python train.py --n_layer=15 --positions="learned" --init_std_qkv=0.0312 --decay_fraction=0.593
MLP neurons of a small language model. Each row is named by its layer, matrix (up: input weights; down: output weights) and neuron, and shows model dimensions 0-255. Each number is 500 + 50 x the weight over its row's rms, rounded and kept within 0 to 999. Numbers have three digits each.
After each neuron's rows, "fires after" lists the tokens most often just before its 100 highest values on Wikipedia text that the model never trained on.

L4.up516:433524415532556576510542509466565451527562496485533500641499535418412447416489426462534520510563612425462573512481417420496518561527505525473480547477473394513409474499416524517573534380491472508540543502516577442468490522521637489480536486447501444512476543431578515595504510465452492490485483481428474495576466497521585504505391508464531523488557525555577476515461502507511455524507483477524555491440449562573507450529432460408414569574494584489495398531411556521496534567444484506542547515402457521489504516532538437477587532424417475454482557552479487547569516529496458524450601518520566550465505513541456552441527586488560515440526424519533528451514476504505427530585506482503389544576448491533534460457414444462427464525427542480449631518505530474536455456440432
L4.down516:468517554453449486497554468486532526509522538538614415523472422475583464476526534631421547578583590524551510428463648512484519530474568466514572473487442504484489479444511546445430505462487548496491571531519530374419493472561465512441514539540501545522475475453494500507557415480468460494552498563447405538472560477587499595436535529544426455545566502505446527524476477439439463392515460525530529467567510452551523561492576468482541371489549459512540582543473459452480445441449498552446471447546598420424550600519470553573506505565526470548564506432527337553460487549489539531501471511591496501491427520493514540587465512424478486503443402467499484504507497531460502419532482606479517525415519543510459433549532421506504450531466530541415521495539480399544405549502513
fires after: " S", " Al", " al", " R", "er"

L3.up362:525529460506520406562464550492588465471487566510540569519456480486532486557451543565617467462605460478468464441421355445443509577472420459448527504570565503490446579455445539622495492438545534548539537383491477511466525464443472493485482489537559530488511464481466450517574430471463505448477488560531499467488462402475415573505473555495431465442562453525534527538418480529535539518553439530403633602534596508497424518544551493516484594586496536553545461516525530396570496408495457423534506558522479448519409471483489571552480571459370538455582491486540354482479546488521558546502492482551532535467507568494495474547444561471560468519594503549497454508497568554513493422469539475479453550543488526481486532535460425496557481507459518415544472419443462501425482570487536
L3.down362:507525487581497409419420464574454485420434526540496524512510395547461524549430485487520473564496456490621630449484459557469453417478467508505505488429525497518519508506646475456427474521506526474559522494422559460565541526497530516552544415513527424515412428508468574528557409433599478485527428442495565450409512479637417462526508463477516537488444516549412481448537513456458484581496428571485479575542539568502540538575527586520436549542579476505488522495505433581487530429465596397467558577537525450467417511510523500484543586577420514463528534477570493513476554562461513565528435480578405565491482479515473500433537446583505599478561499542507442531452535515456499461500522567456466474523483552472504445525495455587559490471494492429522533448429559519428463535493428
fires after: " ", "20", " S", "8", "4"

L2.up693:559520528410432443581449488536437578520516480502523458527447515453513491511573491470486380506543558564512411552455442511450461462461497429464571572499426523519483556489493528526529527458446511511629555497506338514512446556617469423462426474533465468513439447434389493514499406492523523541603491497464536503567514429608499550503423473497600494451571514500495466525488485521634556516493513529486496521513460601506558484430462514432598536447551551493435504440457591476490476511518554498447454560439522451529466523552509438581504425556428504455565546464458559523451544430432472580585501489546398487524537404421499521502478560570520457538475514401508549485494471452623515391508527464439574540499530512455513528441490512564492496441457509505594542509527467516425469501545495
L2.down693:521459566467530455502473439462509536518519571482433471546662557540452442479426520480564503460513552462574423537423526454562584510475480454433465459466473490534517460539503500440456476516444426543521523469487413539489437530502459506412480594525564538531511453548404551491532473599505454533437587477586428472508512500584395550468540502488522497446483424522476459442421545502509519512499365465506458557506511560565539536435429493547573453537610533554525526472513530458490446588414546555502491538483494514557539453493551519488487454411570491404568569475493507505505519527490478464532498481565568467465533402470528411560566524477483493507490472539435514428444423437537484513528477478515639582470504577586540512496566463493509522382633493466426542512362457445561492525453452
fires after: " (", " \""

L3.up855:562457596553474438479466404456444444431499481457473467559531416510508379544529485510545463520554450510427522388626444492435512417586483496580512592497545449495409472523474506456483580443421545444452573512537479628446472501546504564538458510506518518520453422490475547475529625439431533457590501476432559485589575517442528503474482562498512419444445521513533550513512498580467526554415537536583569470535482565461580555467527463489495503539505514530443573457506520423550493539529515444525457505435471542554527464429476512579519599486411536538502425553459449540529477468585541506416539486487464537448482497539455554507496515531411513467495412435457541547586588527523465457409491553516444509537533406525473467438566489426434539473423511460567544475426487522528480430445453
L3.down855:489448490558581510513490571499419464402463485588494485521599429622555492455483568505425538461586518492435454461495573449569572453515543532494532589490500510630480522486457529518531484472459532434542461478562433567480552492539460469493529506516533494489621479505459537555532546435536574465450401448546510441557520496483498441486584532542446469555515512452544532488502531530540492456419588444513446510517599419490525340455518448568510459433502544391421563490471499479501545605515446400542501544488481463538498476432429492559460472556568514501528577524553447474419477465445481561513532494476350364546478551484449532486521548456470576519415474525526487412530470525534458460519433514516522466510528472441595466566572482465507476505442505571413521533533556452523558519477581
fires after: " ", " h", " s", " S"

L2.up649:517482409498501530523474464454445474533532536503550571444489506412498458497571413525491475467564485504492478536505582497500486469504531407538516458503538518571391511548499479510432486357503457489525524549506508483538559447527585471515521473543484443544570437476470547560521472593419515483541531528393442454533453558447510480478497475461533546553520487502449478588521605393509495465496579565467464478544619593533538517493531523430535443551430421497480504442459449566438455588481541497564429546507535478515527523567422521510444417451550478457501606521379474636517566426548510525489398604384546459442445412500499527527538547425415476571636466566452527476500503518467456444521505426534537513564461428538563471525488504527481539513602471481595565518450505464541458523489545
L2.down649:457532423483425505491554503512562449416488504491408490520522435491457569509491520485481473504491583441494529502545501555468544490450534503537372481470548537516475417403622443426475559529510446441521545569443562476511541481517471553528539396497446526454422537448521508463501504561573403569521504505498490522529520451500491477503531564591418456494495419584498441492470450482542516503524575568452493530474530465529523539497474487410573475461546452453495581537511505546505450532480546400583614524513434463481471526481438449579498508533604428554493511526415526569599563504509476424531530525596468410512471537536484539423535575452428504527448442446472535514492536462424525376572473523530520609515515534422514540585523520462444545414448629431610559497540496551485549408427435
fires after: " Br", " H", " s", " h", " S", " Sal"

L4.up474:596520480460490418512426511417481527524495487541530481515490594517451530535623602513492485408552500540520493490455515498475543627516492541485508470453545469548476539450487503580493572480481471576416515480508555466431541520560501494438479511583493564413533414444471524558441524503496546473543480419566488438546498422514437513532393501416493535502475609545582436461497445432480504483517467526442534547504556528523460527541622514503507560577404557494469413401516366511520560556436457533488568501475469428556349549491529529470581485462415498532478517525523553489495504560452496584472566649463467449440544570473563491446488506485474463495503505413479531529438502435572523362597489531508532512410562507445456548579458464466442480474397532474474492516474478482498469497531486
L4.down474:499458473470407486489467491558548503413552433499468456474619532505510535508503470426461493504517504572457526543520428368514453493521552531627470408645567481536548523535487474542551503456532565504492511462454399496497554465491447524532541577526572572452473482457499446548372444469552444383535512542464510487483460576490558428452546506510594465449484518540480455576491470510606502445460478491533428575459390459489495543522434476548458503440543487467593496527532531509534541517480546491519447507523577442468519416489542525569488406444584494384526479441561532515491581414580477539508477483486458591496512533570442568521584539435519480454461469350544481561600543508562461503471545536486572463538525508425502567405599495504501458502533489554500507501473468507444439559428496
fires after: "-", " in", " (", "%"

L2.up294:483465495488576476521491439599554435549441469503513461495521418496517471558505543442550477597540412527512528551486436599494464498507410525463539602546482489531539438489525427520444464426493516549542584451566537483582549483468542521474446540492563523480588496261432520509479491444353512522458505490471480553500574412526426528563452583532473449402579521451492512520490482435439553564486491480466488459532444518461644501488504452487530489505469461513467430514520569471489558424482472481541494493523572387449499600495486491537414498437512541430455592556523448447509450433547481478574482486517459527483455495490492549535463513484464578485572437563438534413526578553439537567565481524570573520487558451464488584476549493452448463574465497480568572517500458426493480542498540
L2.down294:479516507573479467555450623546486446492455565497475491574551529558533452454454490531526481575557457499551560503472539490518479530454514537578424495569493423558528428443522489501532514447452441471510500498505539526514484561427565518639423554444510538476546506515479490522529524581545564387483439392428464465473543526465494430392501486526446464496558560479450404522445451484511516412527539541513539430467591472496424494488532438532433520469571600553412480527554450564446500501475491394561482607415445423520522567453568437380499630476465506495494549506411563547420472477526501557493492515498501498489466487441502459517524466494527437603581492422517524450492609625594476442482531547436524479478572481489545496489534589419493495449541575518478474465435578495499426516531469
fires after: " E", " ", " S", "E", ".", " e"

L4.up147:487432468488436543394494594571592432565583535586557467483500381371490459391483521537542432520527472423427429538474486575575593457482525465442447473500528453480550406548526483496572443567421555463509512504550456544500415469619462445484404563560492596511567482452542518479502514485450435448542573492467510540401494475408536415497443517506537454452486537572537460585493477524461478570531503486518520487608419577419526558508468489529530451512476547481528460457565493419548478520478458512453381529471555469507423610477513432454597509444509554525510484445496540573534452415576472538456517499497551485429459488551533574449438512510521543454570453539501520539510491470535535526532460497506593489517541571540466484485483505524452465498440452541512497545502565440472551551391523
L4.down147:431486433495525560454537498517468472479569465554456447447474473575481493446492501450561469493511431544536469546626437493481483511504409533498387591571467466614592535470501475454499481503514557476476513410527526508445537578576467479524520467458495586480412435571513417509502514495413481505562545448546454471487502610533490432445446462518445519519461540498509492456455449476497551465519558506418505430494472534547487417562489554504519535414472495401377500569542491520514509421480493445482573478551516465487508541608436512430558526521457451497511451614485645570544410579541534481506492502581518504565481515471546571539471508503496403463539454395526522537583461466467589434562466585555484493379468539592471476547524525492512525495402494577540396510597495567526459506559504
fires after: " A", "A", "P", " P", "-"

L2.up802:485559526487522555490498496454569516529507472543481460499553523575508481624567513504464574449508596440522526475424384512482543573533445543551416484469504488488468443584578461538545429506541467484513587482490539535374500564550552569545519551574420514536444513508486513447453468530467453467525623406455443427460562419510552563444445501506435471473553475538518472509464529459523502443567546441472550495521472582476372426550516557500575526526631438551435491499511575504490506446545491568522600475509437544602493518492429429425527437533510446548520444418435481496575586501522480577454407483527482502495457572515413494523432563534456448517520495523383513478491414571495493473509530517491421472558441552495518499541513488477446425480507547534544440522569476580372505445430462
L2.down802:519395504530474568469433470457380459453546598550480491467540480499517508474578403449489524520463519447501548588520517593514519466547456535543485510578539535411502473471452512529526439629574484486556532425503438539503563522520439485449473453430491558433558439574473530485517536514392462372516634503483537524572590527428540496520455520458484399451577543497433542494490495544480537509515469445511527475477488581447529526419460497482517551560511522560429541570491499467463407496466533474557477472568451477506507454526515464500489392563447434474425508599501424509586564505509399494449447418475500549589535457554579458516469556509418586482561494548556493586469397425468459483501480481567477531507476456444627515511518511443509478489560580530509463545501486475425497631472536
fires after: "20", "19"

L2.up446:540562487429508529535546466527551407483532525447427443530472529486530515516488575445512508475506564467426511531448525440498555429520524522508486489543532556481505480483641453468473453487505558437532586533477576521556448463578461519586492528424453568571554458437472542531500366448537421458495467547517464508416493351451527503472393431540397488455409494453534513604554464521450548400537584453456451604543485510530452533482444538459563549566413401537533462507541499544556512450536459521553623482603439598467546485475497448430454503555492532405485531514459504517497536496544581633429550582513547577499492548465478515415542546450462489505488502527422500533464520519523553552591510448486497532474514517533502567544464522484526459499483493530502570478414495487518369518430477
L2.down446:432499594441491516472458476469514513488438520441589524465477518544459522543485549482538612544428448477464451486571472528512540517496478487582482456506506544434569482516519454605429426486555432507615554463426458471484558529503522514475582464514428558483397571480472561571492496386530494439496522435627512470496461465470378537433539508472438452491490532546465540640468468479546460515504557430557518546484378469479508503613520524591533476587447454578403470442497513421462425596434507583490458527500470514538561467492483515491533507567457575495366498515451442452527489566481548472502555487432566560533510557505534422517465496439535486561584462482515405471513462534486516519555545524509433518461403556487551462490458547460430489546526496563457552561598518510428559434437533
fires after: "20", "19"

L4.up296:492472531598521468466543567398550490451496482498507540500598422517470455506523597474518449507584564550627523501577542502518550477492447383476536602544461559470440461606516421431534404481455492568508527514530472485494560500497440430430447509425482475520493532497533329445494602571461465520480467529525450519629545514510507429509478594456447517545506511556527547508509423522386589515502421540523434594512438544493487500504457538393519470582547433413514501411489571545511511472535463559470462493442530562446468489543469502488515459452530455556490427527595524499566498540488462539450468480455452497571437482475527510511546552437601546457475517513479487486570477478456462491474442580535529549467459486499462450478408429456503508487447597456542567464570500522494566417423594
L4.down296:565443491615559554603499458471486445599469626573507484464509420546523533447554518442489505525562497520407425385554484517621560550448531506408500528455467499500478512535523429459511542464459496587461514521477499504442522481505494556556563510486513498501468528484424441481520428467563458531453465519520493495543464522541464461500498473455473565507493547554545491512510488435426633484553488414488415500655554540399534504426472520411507481555397538491504426456527572483488421497529497495530565473479497512512464347398486531444533474595570462469435531537569589475405506569440413502441471525491457443516497620476473502503521528334472476544566509477495474483493463478488461432441513523565476522520436523477530453517483466530516503497521574526536598568530495484547456531547599
fires after: " F", " H", " Sl", " Col", "N"

L2.up983:523590543571481468548513489455409565525559500452513467472523611562522466403580567546547405415431400572456452461463546582488461508579495515521564469460569428446516495489473450519484548463521439516508493453573432446487573429547451568461487501496470530555420433375503566519487505516451480494570453462467530478489473439533448516568530519483492613499525470601554476495494429469528580489448500430502480521608482477516515515535494454474560454510441532551441449502531582506496472497548570385543481431403503448527488473466493498561459465495542502548488585484451557397535429504452491511557439466430543546415522528559515535533436512441490451516470506486527510548566553365536497520405509495382545480527549556465465539511592619554552461479449454538488530457490478491474389615557502
L2.down983:425454567511526497454441482588481392386493473404548474512403529538508524487488513545466472532489612482488414474524490421477484515602496478443451557529411596503580521405569497456527483499498466525635428489468589516488520501527517520521439537492429448497557529540544497498534460454506610447523559408533534479444501465490438546510466505579516430436445421493460476477536448527500495530498443533459422476537431555599488485570535553573510532504500544415495538521431478530457514486469574459442596398492501578446535507505519543563525569584504489464454476491500440414548557510395521584524461378542389546489535525427383549587487435462546508480513515453530458498572605508472459580497551508540529575491559488541549527528482571476521464475451498475588446479448492535479606510469472
fires after: " (", ".", " \"", "/", " G"

L12.up820:526510589438405515473602520481491495473514572552506479472529493537516578428474506411520526624565532542474540519452580464497509474560567455439546468458464488500501521452490406468561544442429451490459526514492498519530509507456502567601546463471545399512550440492536465441481523465489487449411471494494535447569539397518467491503439590491565403499477505494528482517456534440601369483486593480457494460537411459479602536454385534469485432501579428548500566477489506478525454553506509493579522537487572510582487497474511496514582460485493508538488529570509477492511498619515525527501554558529386503459452650589442510461463411554441501484434532480519525424578531468385447518537532519412512480503539492536500445406462442480515483540615451449447572480559548550581593474569464
L12.down820:427521495500566462550453471524493567424432455528515541501558440463378504490539538601492537466516556509552462568528423530530421531491507529448528443502528426457513599447610559394457546510546513498546564409551477500483510569555387446506549589578518594479497474348490514509532481485431467514497532474498444495554433581579492491492455492481486572543466491604485483491593583482521491515490492447486455502443539503468500552481476505542476518507485539470526505599613477495426491504427538584508438520468452583492649421510441456464437369491433503527441474499466526564467609507587481504453587446588559445531479506425435499482452548518557472429465429492554544491469427540523544579462457473487536513547491494539464511467485466494525515524492448469479519512414511463508664441488516
fires after: " ", "\n", "–", " |"

L12.up578:538499487408484480541544475511489546477503524467464461460467467447561398464442560597581540475529522526465455591476404444359514513443390459440469584571569535496539455626425434563528508524579454450560577506514551540481611489434567466395485532526481520523501525455561544440488576564577610524473558488504469419542464474435538436498409517532498573543478511454520452516511481446524445476451428488432574501583489500538461535429519466545549531517476471572551572463521548465416528420533493546427529608470469513567433441507552470504569574498492491503453541520617475529522458601478410521483411474520468498519484555480490510518440424466414554444420460479485517543532437528462504554457549460446453436458477563445427545495574503539472558505506512482440536567584493447461520489472496
L12.down578:503504500578524493470428486475554550650570436516500539495472530557518534572563409439463490476509500547551610495527490493522466535539532459352518478499377543496403465450525409458586534478435519535466472435522538505560527504531469490597424404517474499490574473416419493476532425518491486411519525539533476497529577490466400507519514575518461451580568521398533503427502470459518445493450552450476496494465580570485494502487573470421488489474491436666549530485487398450502478585455465573567494406558510457483479552506423502446464573451398541504454535515477454426471569491468567527538528462492587499548558502565535455468538535538624514529542487459575468498441501502540474427521449462538514460538505419501506480575475511510545487473403549559585466589473456495520427460547522
fires after: " |", ".", " a", "|", ":", " the"

L3.up323:488592534512493455503518494456477554449523400491550454473508434516548518546495518420500534445574576569452484463543486328512463587528460528509519483536456576445513462530472545503537521504516573517418470480585531463423482495527481564450538515456483432576550587636449424508572571487514431517441443475401489467585471465473531504514516523404520487562480417530578517450518430490426543574541480506462603586515476548512560531433416513554536507526548493412484505536455570523532493526517491612439445472470508482593493519421540453490481377492490518547565529519578424475513447433597502507426442540602463504526330440546529523561494570485544417483520482512574520427475530556448478526520523460435471462459514470518420520511470398482497531571436497550534497427484522504571463489486494
L3.down323:470532563503524521566378491557529519482460584529527440505480566534459500510498477462424530497497434412479565492447557576463521464453500384536446469387460514532533469562507623549487461493545503539419599480537552434416462512493450476465468457526484647506440504441461474491502506523578582514462560551479430518376505562555462446529613591485525463482607473571551498450492502405536633526467487412436449478541434532576501622485522480426516565497560548528484530532534480544536451550422457567509514532484487475504518477497525526518493458454491556479492511498521586558504529503477490462568510525550499375473556395513447442522526509418488554554488411463461453556449449455519482481403476575520570459453389513554467397471559519570504483550566530490481499521492481485523405511468550
fires after: " L", " S", " Al", "L", "l", " al"

L2.up764:439533448475553536446386474494429439578558435479554484402435493487577424489566414538530425561473555493472521531428463472586511521579472428469536535418541455524464494499553479447453501540493490495540514562513490446487556508477447599511522527533504517460484552596546540468474484464477624478492462448510445492549582534559592516469471490508419531476508408555520464587359468466461512515465580533499506541531556422505412555465506587517530448518485495540491450446583580437504447475485537467458384514525476436522450549410489555490526455444438618515503521512434459510454623480551483497523475541544439437474506439369510524611535547540544452443429484535574518520572501478566509471542466438493543521466534549531605482477492477381588564453518529489573551511518543518516539492413556
L2.down764:435462514410498464509485509483410477474383540532441463549461456555547507526528536512444451388464577434434557566459523538526573488447513528499489512519461490540549461533490531444629565522449442474472554557576519595440535483523488513524439566504525461506550503491525505495514482492574390561503509489601477485540512464470528510534508534454473525405475515451474507492536457456531537554405476431458475482426539488525523468412501534531510549430544551495476510587479505449481451626472455478570615420510490504392586498475429653487511524413441488493410532554471520439490407510504554451543476543407326447527438486544487579540522580432611520482473450505521499542493450489526529535532480449508471451611508541505482545542597545586423476520439483537549557468541518414432473540522484
fires after: " (", " S", " s", "S", "/", " Cast"

L3.up74:533531539502519452523437479475522520522563425538461485488445658569551520515472556610452468465508529523443462516539489474527500504514481484577576540544526445509482479519476498573482453460410555600484453451465505476387539557436458432463580503487469474512536565571454492571427567506531549394430489478509530499457490583425477545601514521462547517554460475450568462475484511567480518505594458491565441460565569508500521550485509525489452502513474465434461483556504443411455540479549523439486481458572499509535451614391511528433486522516536456514472401501488540513527456555509482592476443502512460577408413520506475509523466474587507511469504414482550513537498562529472548520431472577496497428560409505573485436358330412515498505491369489514511493510474556627466566449593490
L3.down74:463519465535528454491491468525464546470436505492499530400518535447480533463458526493492491560544470522464554490518453554450531401472455567508484388583471554595494489448559404479570453546515457510479477471546513512513526551483456550472393528414512594552526540538443457485466548506553525534438531559496439521525524445506497529461462521501451458558489554588473440504452577503528562531574553526466481520564570548505530432432554491523525372449521500442478527505522399548571471570352568473534522518559453499510616464507502497484546453536479529377526564508539528460549533552486486465554551410422569457481532487521614519457540518468411565564406497451485411424479399588440414449511484409496476512485538471551528438484536514406359525545645523437532523503432558485521540542497531
fires after: " Al", " ex", " al", " In", " Mar"

L7.up356:537539536539525481526599554512491377410534454444485377510465493462500510452526494523510456504447401507629469496624463538510510499579478484499548567432488508560446573422554423472574549469477580516468545532546514513456569403526478482406527373486472519566501558509445513456457471485489571560516521504460545513473476522504533380540468492461494550513529590442626499483413472453484489502423481489402522454540438449544463518526409516502531563571504567484553516496515580532540403369522490545497416536504462545506507542529469534491579539510475518489472519466501398527594600570516583456525488545613536592552442511395465518440474436506478505505474495527591484559511546459431503433508477524481502594464525479611477448463452566448433503509478484510463551467550545465469441441480516
L7.down356:511462494501516452454496410427550469623548589512596469593556446516458477505570469445536546455507514505584466424423570499485575617480527435486420548471577489498531433484458503452565516492493464457568521472431538409563387507354471512457501491572517466531415487475513469465608426502501592464478517468511530467561501496578549382509596524544494569472537450559533457505436538503534505558606456530492535487549500436472525520455489475477453601527492543524477513495410531501549430440427416505536502540446551533522450490446520515555554525544562542470466452500420483442456431467505475466479525430523489491586426555553496482522520549606525556678498449522466492488540529459496511471504502513449479461467564470465528543564452549557461454409448495507422566497390540464469445549554477
fires after: " G", " F", " H", " B", " b", "F"

L2.up859:539444479493584490575511512402518566526451491497533527509531502537551470485550553478470475526588473525456417539522557447456528414520511576463486501513509503530469570582517497507521487384457570488423577515453515470459516563510449514461544491557446523476460536443496520485439545498496567445574521539496455460517458468496526450506439564506606589467534538551578420467428517511440554436568417517532567534523440466496495477504573459536529558487497493587416449432560517489375494540502492354422445518505482369516461459596414519518620441519530490495505428497442553497519435494569476505477474543454420479432461513501550486511465615479579585459503575504492541508615516472619567464418450607472455601428471555429515528495451481439445501453583506529506532521433419487508509420473551
L2.down859:467441455525522440501569468510522480594527465559410471508601558552516446445474476397510504523517360516483581509512493377435447543536494444505519557604466539428571435462559493513543510465484535518497487412474464437527527352523407562485449507524511539516473496552454485473567488504505559553456457531499484462412576563524426456515513465557523480561580570574521513503514471580491463456483553528567481466557573521509546442482506555572516558504522474473537492503421531489486516587504536516474385521426523435481449451498490572500504541496504503449505408419471505480478546457530527462485531473546520476612546453433410523495485530475363484582401559368627457521481523582468522491463510459514530602445602456485468557486436592554515455562472548533511512492440535513553433462430450
fires after: " (", " p", " P", "-", " f", " F"

L4.up694:515501511534554448542508566544639507500504519512579441573509490457517572469500465479542449434445449506546461404446553595525415448513569468430484426488495469507448505493594411469506562447456573419497502502545605551563602503510501538410470559531448518571417525478425432562469592545480477408509480477399430521498434427433488458405480493475513428527487540503500505540524582488491497502452502461377529473441472589519472454508479474523546506522562534505453484470477447491548478478586473455480409489504589494541558543529494470532480469459555572491526538460484456444468579586451489499460455502516470504455456524493574519560511494539523514513512528620517521433584586539561500513542504421432484527493492544386518447509570575549503339546522479564526528483559487386516603512459609
L4.down694:479456346494501496535542451460446513546555436563475545457483435501528393563501533591492504468446463545545563525502445514500518480531525485470487548490529497529477529461429553530518430434543493565592512601536596524433412505448537496524425524476576471493515483505464496515403439443478576487619557452474542543535472496539491526517476481533555451403535482508503526497461461573491514541532496531483468492445529543569441493500486532425498530491445432509553438558518455436562440530542537508494583501497423463395438500520354475452603516477508539557478479550530586502532571492551547496584534532396544498598572479496561415465490468346490377535522511392481489489573553444435588482480562541520479448405544386532561522500467494469498503466504541526451469480461524620433423451542544
fires after: " I", " Y", " A", " E", "A"

L2.up477:571437520510504475519467472401483499562408450536518513460465451433494610510437631603536474470570573495425481484440468575394559507535494540588513487469564456421536443529492507488453405525419450542544526422509539453476531414530459508551504556539426555473501519463514557505477452614524472460480469566514377455547589436529499471507532484504479638488410461496507509501491539477505494507548506395510482482572482548522485459554456556560461574601547518484482506513517474427524418575534422585453504516536421510432493494469518494506617478478537467528560447401478608482527532546511451555389450508489553459536416517444486381445430490511444496587482520473459496492527486525592581473532560541497468503596566567571524508496547489468466494453441452497436536420511524528477515461463580
L2.down477:496542414500456452512347502378508500507558500449521526490433527467439541443611490562522524550468525529516490566540560434513404478532445448515608419477411530476524505513555488561435485465479512445498429532529481407474480549521514529481545415528548591482441572548400512542489557489603566431446530537538468435525361460532557514454476559620526433544483472519472472500443450478433516463512498452470484468503484489396478517516487430532548504501482506485452541412609513507506619473503503610481529430696486513551545500507558530433586556528507573435515450493549377501478462595520422499522524532513488519508460529431509518501579542536526524546515398466524408455507443518478456493552495529522488526445543484533530538513525529425566442502545472496442462563471497491501436573479461
fires after: "19", "20", "l", "w", "ly"

L4.up477:474525462506523399545430377513383590460637509569583396512427500481523436490539548572406464494536500589501545498475458508492517449459405423438646563484514570446500492450520501531438539499482534510513518452481504459521534493592515490423483442525470463523422498480562607512474494499568511560488491409536611497520519491547427441482488542569496471514564616524585479615460502422562557540471531531479471551474463523495607431566445530521467473503530552575530544433443566505479559468451533430445399540472474428558486562485439492552594516529470523500483453563442495482502460503550596513484454494488403582507445453393438461541537556510490539554546470495476487468476516493537548480485553438496498438431518484423525480406518519485517491488520465563480537481531567510438555588497436
L4.down477:464529543553440492458522421581526491504478523458450572561545506509492399498555476427480423487540533495572451443525463575547494562412546515463444580445541570531473478425526504485521542565520418567579475495442484550459541424464467557460469523532499490545467470470545694498463336560571472406408507437494437460581603517535504445465527492546598606526457477477480506464566528545531466484395496490506416522474481516537489521540502595537541501459491507467541493466575565498430500516579488575509466433469531533452439516502545533504491523383482522504519439442559542426465585412484500484573518430527521487399538458535544541533525514498513510522380511493445640432467470494443412437499482477503486461474543549461408606484487472533539532469559477478523437495536541539511556458516558
fires after: " (", " \"", "-", " dis", ".", " g"

L2.up94:511459531523519462556491445497439492389438521508532463444552544425484539489436560499530455499466496499469578532540525433431509493451541484569549494517490501513540454502565515484554459550636430447573491569557501553425491474584483449552501472507467458611499550465579463468543552498459542511478412496505479458439467470470550632483503529486510532481535343430551492511571487513456485458497507474468484532484386436560503619488442463535454506465501465596432498495498450509457537475472436618473455485559581513631484455563533510550469462512459537520510547494561533551522595527363484516483482413529573492484542534437477617550512491505399586463497467518494522470472468547409567585527525499480447557389455456413426553446469507500467601484512483554441480422475482445544580396532517
L2.down94:355404468495477554502412482499442507477433403569519466444465456580525535561591432505465580520560448610449510508394487532471475407515496551369528494516497491485539571502495543514453429550470509579459496503599523506527522543516492496475482551449557536502523551493513565515524423496464515457467521486556510492524473462628401487497491436391547423506522582488452423535466483478517503520453449531451531553511563462419461481541574565519459407591435507468544455562474584553490469494433510611566521510442506473542513477601508328450571471559520553403547486572550559472447495477426465493488549460528451487462441554540581486581504496423492547533593475520384497518527469480563535566484464426487494529593523570508533469573510475460546497534530470480501498560486561485475519510470529
fires after: " ", ".", " Sl", " |", "ov", " Ser"

L3.up888:454480490556491430522469454464474498629536547589469492571461644583546515473438587504432468512458527528463386518485529536480513494538592466603437418521515495547496597516509538469451462469475458545596463484496534520471390526505475413482546559553441549498457436500454542528421485529539504428533544502459485465547464510494518433441560457463554510502541519421539543511455508472531473503594511481547551560434487474540577510586508574573472561535575503503447406421448548497467454508450396527462486492483515458435444408471593438547571546419536410543494450418538532456568439465539551602478470490470481544594469460496485458463427476526513515359489520514466470500547522501535540478541499518568566439531522506455396448492416548521534439551619497495495482527575444483488524428411435
L3.down888:464498431472561482520402471417550440538497534428501524491465552401419479534513447594364480448465500486467595516575492528586517472556481499538357418441605432547477489479500616564513555501534563509570522485547600514552594475468481506453522611562535491511504520510476507474550451488511498482456518426468544484525515440518490464498573504438487542548536463550509549501448510555536439543497507544447507484588455497412492481490506544501452502376527443566522537487476461525464483466463397491484601594619375457445512461529567512526495424505519483542499540545483561542454384538499399470483476442519456501448507442522518522485482507514553582421552567494515544443474475463416541426481446503464457544435481513517534545510497457557595427485593584446470557484538530448521440617558487
fires after: "20", " the", "–", " dec", "19", " Institute"

L3.up697:587465519477508536534505516518492543471507557483511453483411540592502462456588574403487523481435523474512465522420495461428416489515614443438545567592513491461510576535559489476557524539412508638553537493546560513530427555540568514471536526404452400439510474450478508574464545484522488538458378475503485530538473478471446521493446571551520585486480491494548443598491452466503473420571483528501539512463540410421577488561499518554506457498486576487551487485526553507576545502607497351460482524520498375498531529493524531460467485526486449503486500481541514413452470528490463557475410475405359595395591531442451501532522506530565493532479553419436562484471617421484454435482533427453449551545565507387573518528458533512519498607504484513532490493519500518505532492467499
L3.down697:433460568476542487535426601608499522432523552388521568512577579516501475509522482542480458511585476498457497483504469551457493576487416533594520530456535507538513543543530455520548457490589437481435600466457518537441478491619489486424434409493504553515593474485497490409489508527470561466504442353500475540491484560504482484478452522626539551514474469475567568477492593498484564456433506502526440547536540475512575559459497453536504488450535487483541492469500568438533490503510543538496461482535531448364437523469505545511488484453581525487564538501480491468577547467447486478569473492360463417456415438493506571510530486455400443541444557471448523548485489596552550495467477542451526425434545461449460648473495561547519428510424454555449527452510554445519505481424652
fires after: "-", " Mc", " inter", " dis", " (", " un"